From a checkpoint of a small transformer trained on Wikipedia.
Architecture: untied embeddings, normalized queries and keys, attention and MLP in parallel.
Training: a variant of Muon for these matrices, 613M tokens, 4679 steps.
MLP neurons of a small language model. Each row is named by its layer, matrix (down: output weights) and neuron, and shows model dimensions 176-271. Each number is 500 + 25 x the weight over its row's rms, rounded and kept within 0 to 999. Numbers have three digits each. A neuron's up and down rows have the sign that makes its largest values positive.
After each neuron's rows, "fires before" lists the tokens most often just after its 100 highest values on Wikipedia text that the model never trained on. A number after a token or word is its count.

L7.down1012:549497443525490489522482515494509518473546492518525514504483514477526506484495500509544495467488474485519497533509464491455528505497464489487443499513487483477475523495483511539499503517514487515473513471518494486517508498512504479516495479504496510542541526440467507488487547544489541485
fires before: "(" 43, "." 8, ": " 7, "| " 5

L7.down924:449512506521505480502511515461509477508533506481496483467502460457480506553521483488481464496490500558506489450457506503496520530500491506544476456483523495524517489512498470506531507525558480522510459492455490524517533498498492525500498554513513491504500510547492482465472513479507485524
fires before: "| " 40, ". " 19, ", " 11, "." 8, "\n" 4, "; " 4

L4.down608:533491514532478485485457501491508509502490485507469476504502476520473502545498489518471490513444487493492519524486517499520507467528456530467487489441518492525475515508484500468506473491492545499520531521484511517473533469521495489557517492510489505504513421512499500467520538513510481483
fires before: "was " 28, "is " 19, "has " 8, "| " 5

L7.down1205:513491517518519516508540488521513505514513488509477517474462523537517511498500486500454488503479519491496503489523506503506456510520534502478517505508511492472521455504518476516529486486543531530501458471531532449496504468518468450528519541500506507449492537417523492511466465528506497534
fires before: ". " 28, ", " 22, "." 11, "in " 5, "and " 4

L7.down1017:528518462506491490487494441518513471499520538491520465479499489521449523557456491519529495525512508460446518507504519491526478490507443507443487494526503470523478469486487522538516510523432509481493516444479491514478501460512526505511490499519482505513532447427466463519481523482506474543
fires before: "of " 57, "for " 10, "and " 8, "in " 4, "with " 4

L7.down196:536497494477513474527509475543501518490513509493490487536526466511458512491481512510461537473521513516536509476477476508516518529514498459559465512536491500472473502533501453562542452504496529474517451539491499516504471528471479516531486449490507483464495506438474505536506479480461508511
fires before: "\n" 20, "and " 16, "of " 16, "who " 6, ", " 5

L7.down359:467524539508498471477506471485476526495517511490469536488479465517489462476511469487443483503517498489494513479498468473488499518496535449511432505513513469505479497491489505493548518541506479502517496469467516498464462476515511501503536471481474518462502556529457456503459504476477498513
fires before: "to " 16, "in " 14, "and " 9, "by " 6, "for " 6, "on " 5

L6.down838:492488474485500529523529476536502475503499479482489496522534508489514486545541467489516500520498528495471498475478491512503516457471497505546500518496488473486513486524497508525498489514466464475491542527524507496514482464502473515502507531478496502508510519465516498527478481511543490505
fires before: "0 " 33, "7 " 10, "3 " 8, "2 " 4, "the " 4

L3.down1190:454476457492476481504485485499492504514498471502467476471440513452500513484442534505526476504477560501441493499509500480543473484528510507525501524476479464486501517497500526522473472504464455526486471468496506517532513506491491507524512506529508506486499504499525481483481495515525513496
fires before: ", " 24, "." 12, ". " 10, ": " 5

L7.down215:485448519531507488498526477489581485508512490506486457524488527509519486514467458505482516511524539500478526511539486505526484519490500465490497534512517456510527542537500504523526526495420501494539496458490501482508489510539481496555508537513515497493504518461461513452522519506565513515
fires before: "of " 48, "in " 12, "by " 6

L3.down640:491510485475498546506514499432470506507477493518476503511479493491488498505506521509486486504521522508498504532466507496535504501490536488538515490527542528462471459478494498479515492503513482490497513514482493557482542491489488480495519472506474462495422485502530510505518522512556503529
fires before: "==" 23, "== " 12, "It " 10, "He " 7, "The " 5, "In " 5

L3.down250:456488463530498547507488476518522502491457452517493494491471491475526541508463455500520482469500493469520459538525501487522525502479533512543503510508556472474520514532543474486438495559505505497502494451481487512459506489503464530467496541455538511489480512483523502492467496453493490526
fires before: "\n" 21, "″" 15, "% " 12, "| " 6, "\n\n" 4, "°" 4

L4.down748:523472477514547501486469489478482498544488485490512476526522511488465491496475518524496516503531527461516531471520542496519463505478518499521526495490504517499485435478472523512502504475485477464496451504491496495491466509498542476438477521470460518501495464496493491477505454480470504527
fires before: "| " 75

L3.down1132:498505442488498482482538480488530508521504481462507482514502504510511485504492532553502494500497470489505533486462486458508488500452518527450488515452498468494515481488485497508514508454565475496537510508510501481471554541518469562467554547515486520498453524505458506523499492493497512517
fires before: "==" 65, "life" 9, "and " 8, "life " 6

L7.down15:522499490485500441518526479501475511502519485522512527478475457562549524457497472448481480482510497557486482435522509478479521502487492454511533507479492488496504482476538501515477485469545484507503456522496526537479469464535486493489475502528491502485521545476501488505510574483506480517
fires before: "to " 40, "from " 10, "in " 4

L3.down151:538548451535463521485543521486500566527483494470490488521513490505506500485499517538500440499506454458476473472510482501509536478499490519470480531508462470478545523510479496558544490486527486479507519505486497516468491539500490485461543525507535494498513508462480457503482542510507523525
fires before: "\n" 30, "\n\n" 23, "'" 10

L6.down784:509453539503497450469531528497525527503473499503480506489484524503520478525497539533487466481452514496471500515505499453495540492508513485483526449484528466483494500498480517507488513464503495501483525493517527506516521485497539503462488501536482491506488551460520537505502522516576452499
fires before: "| " 44, "-" 6, "6" 6, "off " 4, ". " 4

L7.down633:472477516511553499520523516513493511517546486480464486489450549479510527504505509500514476516485494463529466536503492522537511476437474495482482504474558444470525514492500437572470531523495498453536519519521523513539495502522480516531520455471481488476517529487519493506506499448481480559
fires before: ". " 32, ", " 28, "." 12, "., " 7

L4.down800:474523492509524492501461508514493474499482459492528459487493459490517509505483497458506483499458527494509490499489487503495492526477482528493495468502496495483540523448487496501497457507502501499523498524499499531469525545539494463527495494512445525465537504468481501525503473518491489439
fires before: ", " 26, "of " 13, "in " 12, ". " 6, "after " 4

L7.down815:498456485515536498525500515515483503488529532474498501502488493478539490513496501514515520479528496499492455478478478476530555457490477518506519497502471518477576505488494461476493512497490496516494499489557522520446501512467538495539502499536519467520498485486519436510470504442560446494
fires before: ", " 29, ". " 20, "0 " 8, "–" 6

L6.down789:474501524487496513507502533491509518483497496510501552568475462489480521481507546481492499500490495479467495486509494453497520472486527470485504507471493487471492518467530487496481526463516514503541463476501501477496471529432470525472484518448490486498448501496563526467450472472479502461
fires before: "| " 40, "+" 5, "." 5, "a " 5

L4.down65:518509471525500498500508527483496507485457562470497486521523483537498516500504501488488478487508503486465500489493490457517495528523512511498486497482497509521520486518489468539476484504454467503501431509456498492531498512468489497467500526530512517494546483512477519515518512559448512498
fires before: "| " 38, "% " 8, "|" 5

L3.down478:482462497491491476529531459499501496483478501545498452507532526493469477551535459507506488503474439467495479499495515526478539505492532532526488488532533520511485516504532489495500507480463471531500509498496504499473526459538472501504485485516484491512462453515527509498462487479517518540
fires before: "the " 48, "them " 4

L3.down754:515491496511485520488491491540490529480500520476462509532526493574551462522465469467505473505517494522481501509490492490572513497491487482482517520495470465479464490498538491503514510498580466499481482466483507463515499509514474525438451502486506502525489495464504484444458442480500493511
fires before: ", " 38, ". " 11, "with " 5, "\n" 4

L7.down8:412497511507522496496528482473497484537476489534506536499515524491506514487472471512504517463487506556484500472534536461476532494510516483499480450498484484504531478523522505521524540468538513532535515500491511527500472458497526466541497517465583495476515558492502493488516490471495502470
fires before: "to " 49, "-" 15, "from " 5, "in " 4

L7.down355:519475495508501520505502500488460487521505495526522543530489445506471490506529484527489525483507487534501520488481506499530438502453550504512464505496572499501524491475487537507559485512513464514535491477509471514503492545481486520512537495511507545565487476511500528452536492472549481494
fires before: "| " 55, "of " 8, "the " 4

L4.down144:532491531508512492488518500517567505521521475542517511490477485519501506496465536527469508495495469515490501526464515482533491474479476496499514547482510516517480560492505519480480489494523480477507493502487496488510495470514471479521487521540498494518477481471496519491514499525506499503
fires before: ". " 25, ", " 19, "in " 9, "." 8

L6.down770:480511474503476527494490499471502535514483480507503484479493461497479525561498508541497482478459504537500507535486539496557472499510507495494533498497431464493468509518496536473510507488480498470510539481455508476495503490475492477509467518506530498508558541492504517446481499486489489457
fires before: "| " 27, "a " 19, "an " 5

L7.down130:500517515451484472458510522514501508531517469477465539511502516534463490540472500525542491502447499483513483492498490512489574485486499496512526511504545426498513501475524492497466473454510527460509506482520505504550517472474528510504510466499490458484550496499488549537464480484471503486
fires before: ", " 91, ". " 4

L4.down724:482470517492519484516487458509523547474496488523519511524525498508489498506473499528493502513523493480516509524489492508477522511510483525478526495484479497500504501541511492533506492503612482500494549516481496470479504503481484483513482467517512528546518481434518491505533508538480486517
fires before: "the " 38, "that " 9, "a " 7

L7.down1091:490510495529520478495517479463532485506480483484490500479518488566508477505503515517480531535457486517524465502489557524477483465494493535533510502495495469522503509519506469459531519524496536471488462478514523490515505454491476506517516495504554522516507481500480525479513492484505518521
fires before: "| " 68

L3.down425:463488526472547478467486457469494531511448477496485527534475511533512520468481448540517491502500456499515509483468494524476459494477512480494493498499491495490507545504485480518502487469457503523532487492475520521522534458501527504532543516527507541514490471498498522502486506477550508523
fires before: ", " 21, "\n" 15, ". " 9, "\n\n" 7, "/" 5, "in " 4

L3.down150:472505509519494475467502510545522487519495526454522457518550531519518465489482462446484458541474481501525466486500469484471487487506497464509491509503545510522476423448534507476507496505482521515519525519526527479545457498516502482500523474521514479537489491522472521458542480508476522517
fires before: "| " 61, ": " 7, "|" 4

L7.down855:496521478465529502492514510499499496525547498471492512513533553487528465518461517501503444484535533513482528492500556492473495528471506485507521450491540523551448508494513512479505488483514550459461499513492518481480510489516534485493502502504497486511481495489446553534504527492493487492
fires before: ", " 39, ": " 12, ":" 9, "\n" 5

L7.down123:510494443492494463527532485472494512529548507514509500470484490476512553461498523478483474500496480502475516527539513511539469471476504493492534517545435445500525487504471470573495502486568522492513504459545537481478500544481522496497504553494547503501491503486489514468492465482499506520
fires before: "| " 31, "2 " 16, "3 " 4

L6.down674:528488458541532497503434502493502518522533475515477500484460477535492499498512509485508548498521506547515534510482477512488473506460534544509526488481510480495474494520500480491483506440520523461495495485524520520444511501509526530498483510506501486480475482474488465528511495501505487508
fires before: "==" 43, "===" 5, "= " 4

L6.down386:504486532518520517527506541552484525513470515508466500555499533459506531547494512489501492477496542500500507476523513532460458495508476461513468514493551537503478467504472474510509524534476493491461492469531492505512530471566472493503509517491438473486475474454505485486500505468476513527
fires before: "\n" 30, "the " 16, "a " 7, "el" 6

L6.down57:535463472492508541502515516493513501524490492511559493526479505486493518526503492482532525502475472531495502486501478534519490492502459522528535532483521555498501512514506476512528515494536527485533495496493504500536505486526471458532441505510512461477505537478500536481544485505511520507
fires before: ", " 29, ". " 23, "." 9, "\n" 8, "\" " 5

L3.down1036:491507521484532476478480494486490482483505498498517489482514443443507506494535513544467519463522501537499462486510520467447508506475502463538472489529497520483456493492521457487495522504566477463509512500505491453514495515485473488558520523493480507521481501528507518481506485483510529566
fires before: ", " 34, "\n" 12, "'" 7, ". " 5

L6.down1083:504436473510514507525480565484505489496465534528530493495491518485479469506511488505544482550517499510505506517473481514478487485474489517502491475513515462501472429500499511562490499480491465537496526509470504484544548482525445458518497541477489492538473541468507495463520545479495520500
fires before: "| " 34, "(" 8, "=" 6, "– " 4, "was " 4

L3.down581:543465486460468511522480494529494494491501456525513512494514487511515509518488499506477507481484525531483468504483510498510508516516516519507487496482476502507482529530493489521520527548535522482469486519492471507518458510494514477469503483515503499497492496490502493495482499483493484504
fires before: "- " 83, "N " 16

L7.down599:475479481495522449502487491555506496518484522532520502484500457472479495536535504517500510511491496501501529499479485470517497489483502489502532525486564487506486485517496506515504503465559464491481477461502510508501517476473513498502474488479511502519490502506513492523534491479525486476
fires before: "| " 31, "0 " 14, "', " 7, ", " 6, "|" 5

L4.down157:501496489516535453526487484449487478530516534507538485469465526534489534530510460485498486498509504470509481479476477552513471510414526522506516519496429518483471503500499494538538505466500509507501477496465520491559498508519472458491459489464495520482510495506525493530473510523510536530
fires before: ", " 26, ": " 18, ". " 17, "." 11

L4.down450:476510502519512461550468478495491456520505522453505507458503535481524499501501467510544507498535485489513489483528518468532527489477504503498534492489484512469501478523483462500475514508488532515485496492492533495525473486527496485522514519507506505518486467545489525449481519479474523487
fires before: "| " 98

L3.down783:502478487544488463429490522464512493495467471519520511495505481490489492512521558502484507479523504469483492461506506501479531537493478525516518486517527487511475501520480522456489516512519522471511484537498502503504517519479476478498509481545465496471498517462502530496543474527465522497
fires before: ", " 26, "." 9, "==" 8, ": " 6, ". " 6, "-" 5

L3.down327:485510540520544518505466501516471531498525504520501503490496534512477510476505483560512470525464533497457502491506484507515564499517519528470482485518552502521478454518523555493488509526481455480440476517485527460508540502508472509511474549482503496504501547499470481468507451478475475525
fires before: "\n" 54, "\n\n" 40

L3.down991:496526494457538479517492513506477505516471468479486502457465521515444475489524523492471506501529499466485510493499504493552435491519509478541526485524485499513489506499473500497489481473470494502488474463465471477557503495480494506508484519472505497497500494486481518508481490437532470513
fires before: ", " 22, ". " 13, "===" 12, "==" 12, "." 6, "\n" 5

L4.down1075:477469496486493558559527475496503482554506490487506519485461483490493455512501496512512452492540528537494494479482493504489480510538502493514479514532510453502499486460484488538474489498512465475491491484508480475491504464502489512507527515489479493473498531476479559508502535522512510493
fires before: "s " 32, ", " 17, "\n" 8, "\n\n" 7, ". " 5, "t " 4

L7.down10:529497520504530454491512530522474488496488469486485485456482538505520500511496525501489512491514537497498487511495523504524473498496476496539518506500495501510532528499585540501500498479489527476526488505461498505490518481528498496475490527516571510515479486468536504477488496487501533496
fires before: "| " 34, "of " 10, "or " 5, "t " 4

L4.down71:501511488483510516501483514483523457494479480521507517504481483519464512504514543472470448517515494436508493501500506533517474457472474498514484538489514507497504513515492510522510485473564514560548501459515505494496521510453469481510464528476506524485493488504515476457524475491476506492
fires before: ". " 20, "\n\n" 16, "." 15, ", " 14, "\n" 10, "the " 5

L7.down173:471472460492478465564511509474524538515508494544527486518492542453512526469481474467474479491494518484470535483503487488505474482494500498489465499488553482519516510472495480504480523503468458490452491535552466529492515538497476507492498492475531477514488466499476480493514442469492472480
fires before: "-" 32, "th " 14, ", " 10, "–" 6, "." 5

L3.down698:469509484494478490451506497468528543507493529503504515501438494535487486482493515514521502471477487533483514523484502521465497533522504530551526529489487480494508512506527474509467506457466500501479504501484493540506519548517539463487522499569517522505480533493472476488513525455481496488
fires before: "\n" 55, "first " 13, "third " 9, "second " 6

L4.down156:471543517560510487522507443522517518503491476554506532516494546498505459478510478482545497452548493503475481481539494506480462480483474493531492507502465487505513529510495494532468499499537533491522512470494500539509482497519518467520464492519476499503541516484487532515490536464498489483
fires before: "| " 53, ": " 20, "–" 13

L6.down520:517493514482498501504487532488504515501517492491503493525515496503475525509502459475475502484498489506517499463506526494521484492434473502525482484487503510534479489508466510501565481500517501491533521536470514499476534493518487491563552501514529497487510461452486483488530492471515523494
fires before: ". " 21, ", " 19, "\n" 14, "." 7, "s" 4

L4.down29:456523492525466503481505470462503449539541550488482528462472537513463537454488517493492547475517523482488498478492461500490493470476520472524499495512490493535479505554460496484486526505526469485469473475466536531459496482484523525468515504473534496509472517541478523501448492461506487483
fires before: "to " 19, "by " 17, "in " 16, "as " 6

L3.down404:492488472488500516511502502475577482493546495515518518497469476522483529494476442508508511518527458516489513511497512489507502474479509492529527511501502480494489503505523504501489509491599516496509477481529519509538516501507494458518499495534505508500489502475491527499486488489499486489
fires before: "==" 65, "===" 11, "of " 4

L7.down1127:499498494493481476479514491505524484513509481480526480503511533572465513511526512486524545505535479484518527498498480493490518512477511478502496472525552519477495524518484474484485512518466521462496520514496528503513500483521506490449475496518488450507461501515474456468503523495451452519
fires before: "of " 28, "as " 9, "in " 6, "at " 5, "for " 5

L3.down700:502496563484501452501495535499505487449445528488526515506493453497509459473521504496503482510501534541506534478518513482510528538504537480506516447496495527498533448518499484497512501503580508470501496495470525509518503557508525445491531482456471513512497479484526512474507461469514490473
fires before: "s " 52

L3.down893:461509495488491503514498517539461509556524505501490496497492496532498481478508495501514497483472513509480481503493495497445523493491487460517485450526508486555462480520524512534495457546525511499526530484528472486519473520469458471496438528488510498451524495453464530529493496469505497466
fires before: "of " 52, ", " 4

L3.down896:468498481493531533500478453509498482511483451532503498505494484503514492481492476505496533507518466504538474486510519533523496526521506505502496505457517524474453536474468505496523507491478488514516486519491514464481484491485515490513505513501477495466530492554508485513481470479538484502
fires before: ", " 25, ". " 15, "and " 8, "." 7, "\n" 5, "of " 5

L7.down451:479506489513525461525473508499469442489527496511486526479508479506512466507555522506497511489471531521500500491498520557470508499506526486486437496528462517490499484517449516514520554517412488481473463510531558522517504490481478479501546537503459468487505532462476496517520525537534506445
fires before: "2 " 19, "3" 12, "2" 7, "1 " 7, "3 " 6, "5 " 5

L7.down503:486513483557503469441533461498481520509492510518478505521514513512529517511485466449501454479508516474506507541479494497531508474521523501556537520494522548490547488478492520470504535540461506504510467530506500455475453519475494511485541473482532490473498449470465499461528535511505467478
fires before: "– " 19, "in " 15, "of " 14, "(" 13, "medal " 10, "and " 5

L6.down982:532504489511549475458493449479551494520514520473474521519504479513503495504512448521511451510471503474557467516566503536506489464525519494476510509516517487482534505484512509511467478547514441526484507491486530434583473503499520480479497497489485531522453504475481498448515496507480455518
fires before: "to " 65, "of " 8, "the " 4

L7.down1173:534512545533481489508505532522511483509495468471497537467509527472483488485503461500484515515519506431496479476453535490479475470520496501528510458511460484502519509500491533474535457527504518465479478516474504506476473510559489440509512499524491512505510511512507484505461522483507497468
fires before: "of " 26, "." 19, ". " 9, "ley" 5

L3.down1043:442521494433483500492490527490527523534523553477496523495516509475516528521515525467501523474488526524480544470503456529505489554525466527526504502531525542510513437484506487465488484507479482501496499485527545521483465519524491567541535503476509472512506468473479453509502456511465500475
fires before: "| " 28, "first " 17, "==" 4, "second " 4

L3.down845:489478495514468480511461451503479468481524479496536487557510506457487476503512480533496490510493472457519483533461467455468503467509519483524510515499518511469529478491503458518527447515534500542464535507470468497523520527529516460493511514464485502509503475445480480449470473502533467480
fires before: "| " 28, "% " 26, "°" 8

L4.down785:510506535544492563486480470536497501497506535510517508493475510517488476468511504465485500494508490494478516469485505481520500483502483496521524486554529488520521536518473515490522490473508471471465489495523520512526512557503558507506469500506510459500526506560490520511492548475477515474
fires before: "\n\n" 96, "\n" 4

L3.down830:505483495513522468528538516496478515520482514540500521521454482493504488511527458543464507501473500497497460451520503490507506465484497492526498499516515533515520476530462478532510534499483465481499486444463507475525518540497503478487533477463526509501500546561483491487498499515427536516
fires before: "\n\n" 63, "\n" 12, ", " 11, ": " 8

L3.down1184:515531492500488514540498465529469507500454481534482510486483516457515516502511472482462481478480533497534545521516471523531476477497489531512495499493489533509479475464473511496450536526496533476532449496493536546528511511511483533484533509536483511512496496482539475473549476445492473503
fires before: "| " 51, "kg " 8, "(" 4

L4.down1139:490514514526461524484508530500472530505473500551499503500458461507484493490534515521522498476537493530482532492504489497514497526522483512509466497503462449513497480489521504521546503508505492470452497489474485480453511518496507523491513513474479499495526477464490485476493531486492481450
fires before: "===" 20, "==" 20, "== " 15, "=== " 11, "| " 6, "====" 4

L3.down947:458524522491532553505516509504496499508479538518515485569477535556541449474500507480530477444526508493541505465511490495511496476517525487538493464515518519486466525513505470549485502471488523483526510518478537449512502484510513494486503497472466496484513562469471510506530522520513528478
fires before: ", " 25, ". " 22, "." 6, "'" 5, "-" 4

L4.down599:520498470483490516521485502502517543460473495528477506519500526482494470402522520479490465494491520529453531502490526538498497499516471516479505498482449551489493489536502559481440497502500501545541454495528514523523496502521526511488502515471460506492430498501503512452490493464533485519
fires before: "| " 36, "of " 10, "|" 9

L4.down787:488503484475477487479541448511528476497505514464507542523452460491524471514512475547481489538485471519473533463500490460500525476499503522529517510562500543488486485528496478484527470539518509524503531466522480509464526538543473538529508455489485488521482544506511499513517483511488509488
fires before: "place " 20, "first " 17, "as " 14, "third " 9, "second " 6

L6.down545:478505508458509500487481533423525520482527511502490540487483531508505475545509481480502495529490496516439495524514486499516511502475509510520483523513522534542481488502483507527543476547527468487449485491495509467515505468519495517520512512500486498467526507504491494500468492486469498523
fires before: "| " 54, "of " 14, "|" 5, "(" 5

L7.down373:521465497477491515532509541483500472521491480443495473494523513496487500516473513525515493553451486454531552522486488465510471470508463523475518501454486511517487491496520503492509469448510516499517495487477560465505510473474477505475485496481522532520476512504472483488501501496483537518
fires before: "| " 62, "|" 7

L3.down1148:471523491523515535529490515461509508478531495490505536504506493543473556493472524510521506481488545486504515470581516514515541511506497479492457478486506483467525483511519507478465499532456513533485470503444489457501505512467497494501447464517505512495545480495480508492496491507507462544
fires before: "| " 65, "|" 13

L6.down21:476475501457534485482487532483499532467506497501495482556503529485516529485475512510527534472442558483518480483530515514501513560537498492463531506476539479478531502486500513480500538498434484480514501482492531513443567487523507489514484495506480525516524505495486492508485501530515474516
fires before: "| " 43, "." 12, ", " 4, "," 4

L7.down981:502489511513484453504517490516493512494512486540451530537475466465458511464497465470469503493517515532494502547472496537526504494514474470479477526527491472508536494531491506493518504517530508464553501513512509509507533509465497536532500468494518534453534507531489515452507467450571445518
fires before: "\n" 31, "and " 9, "(" 9, "in " 7

L7.down190:495490508511489477473499475509507459477461505495511460510527519500520495484498466507502535496554482523520526554515502464525509489537507465527490497485492488507520514465512540510519479465528468487468539511491507495472486487510526493500575501522524522477521526476471484484485501528510499530
fires before: "| " 42, "place " 8, "|" 8, "of " 7, "held " 4, "on " 4

L4.down333:449540568465456464494518513472490503515513496523495494509488499497511506524507449542501488468528480499496466461511532493504484507517508525518541461527511479508468535490486461479502510527477506518488509476463498481567525496508495514505544556519496533510475516512517476519527516514524484533
fires before: ", " 31, ". " 14, "." 10, "==" 5, "\n" 4

L7.down917:489531530522528524515506507491469449455534484478458482523511520495523526503484502507496468523477515523512495512454507513488513473540498511502487484523543488493508484513480495481524468507416513488531497501520515542477476495513493472508533512513517472503486426488530458489499455494516495492
fires before: "of " 88

L6.down204:531464529525471523486555514475503533486492514488528535515476467506462519475465470522472502481488512476459475471462501483554515503505485466474522542464453465504546492502506499486529495515561480479544515459491521494469517515547508480475478452507469457501497519498505517478521478523509511512
fires before: "." 61, "ill " 8, "of " 4, "States" 4

L6.down920:547525539536521504469457478514517460524579522561494493494527499492499528494480523507543531513521519499496505473493486520503568487459528495507527498498526512500494485506476527531535502533453511506506528505532512490505486483505510459513503488537478524474499549459497472489521545459504469491
fires before: "0 " 20, "(" 11, "2 " 8, "0" 7, "1 " 4

L4.down1054:496509543506460498483521482498504525505472522510486539498504526503462490478529506458498505507498528539518496524528503488531483504509539447535512507508495484484461529494486494492475500532526480476494531489504521494530539476495479505470516502499490476499507502528457555515478515534476507495
fires before: "by " 30, "to " 17, "in " 10, "with " 4

L7.down773:501463507514485483538514487526482523495505514502519537518533523491524516468494484508500516490509505494463485554472495506551533488475502495473489493497519506539493500498546520497483487474520451511483514506507508488473534450537531513551526502519486455495485492524517517501527563528473559508
fires before: "| " 66

L4.down798:509462466484476515499485489501486493514500508520517492537492475464480476517498520531510476477527487539493492510503492462500468493521479523508531489483512531506479537533494491545498525520447513506464500509461498522496489500501498490467503469517493510499504504484491470498492495491464489497
fires before: "- " 81, "/ " 16

L4.down406:510475513471481547535515504504471467489522442497496464507464500479544508467462512497472498470540546530484540472474501531493495506520491467481486498463452526535508511545480470499509502525540538508492507506465492506488452490506531517501475488501505518553467457501513488510520479478514519513
fires before: "as " 45, "after " 6, "the " 6

L6.down1209:510509507503511487467534483465499506506512508467488534503521515465497489488533498513519512537509483474527489494489523493495507512518496506528524553498508476460512539533479481510509513481502516516465511494482483517518491559467512475464520512487537497473492493511499500476516465479475515506
fires before: "| " 45, "===" 5, "====" 5

L3.down1136:497492494500473486503485481528495527539499481523473470498483538446477476516475529501511505514554559501510508506487498472518509486446522491477441506458528578491517534527499496450442506527462473466490479482550483497533558482550505505451517485529511518504445518465517466505509486446471495523
fires before: "| " 58, "|" 16, "ka " 5

L7.down496:474499530501434500481523523494528519477475508492477481484476457484470530541478487506497495519504539504565528537516521522512498526522501492503485438504491502514498504499482474489528520492513533493514461471469519500492503473493542479560524501508479515488492489528474503534456482471525493439
fires before: "| " 42, "= " 10, "|" 4

L6.down357:507503517497469473517489478494493501451456536494520490483494540458486525504476510505528522536525507512541545490500478521538515504481525500545483509536512507502462497471496499501488546487516489515509525499516520446462488499462554529497537501514511490498465473513479515490477518541551529480
fires before: "| " 30, "|" 17, "– " 14, "(" 12, "in " 5

L3.down1113:460471497482491502497482480480434475506508486509478503464476507506454517492510526491481523497495441509538525528511481451531480496497500482523488498491488487475503505499443539490454506523527479516478462471539536500533519504482480523495506490522476495501537512478517498521485497485515506459
fires before: "by " 29, "in " 10, "on " 7, "to " 5

L7.down293:457480497462494516531465492469471499449488522494433503512490506493507474546534475505542484510501446522563535519486502543500523516491496510509490476527471504502543480495502504517490514530543504501532493520508486473541555480497496515505533498488518494484492520512487460448521488496513485534
fires before: "| " 69, "|---|---|---|---|" 10, "|---|---|" 7

L7.down942:520508472509554497490519496463508507493563577499551481516487489513525451465438498480478522480462494513489453495471483487524492515501502486470505529492546505546488470481512511534522562465535485484459498520476493473529479542468487509471432531559478494471506492504478492487467519500495521540
fires before: ", " 22, "'" 16, ". " 8, "." 7

L4.down373:507493482520498539477502513513496514514447544527479498505483476466485495516527494502493474485501460511471472507497502517500482496484497478520507552509515483503518517512534521519528467493536509531469482482488477440519518500498469526503480504529484517531486529496553512449463471465505473477
fires before: "−" 18, "0" 9, " " 8, "to " 6, "New " 5, "+" 5

L4.down292:511543493470477527500528506499493478503481480548501464500491514509467474468484502510512482506469492501499524467512516511533512525503516533485489509491496500505505498538505485502465512502509524520500495545491502474520503467486457508500491512470481483505487491495496523521517484534490489556
fires before: "| " 94, "|" 4

L7.down452:485537480503476514502503548491502504483512468495486459478488512529524497506509496516464484492523500521554493531521516499518560520509514503542467484459496491501477529475503506519521549451456531508493501501512520514543545516522474500501514527529513486446496475524512519521475502460484473470
fires before: ". " 24, "| " 10, "." 8, "w" 8, "number" 8, "% " 4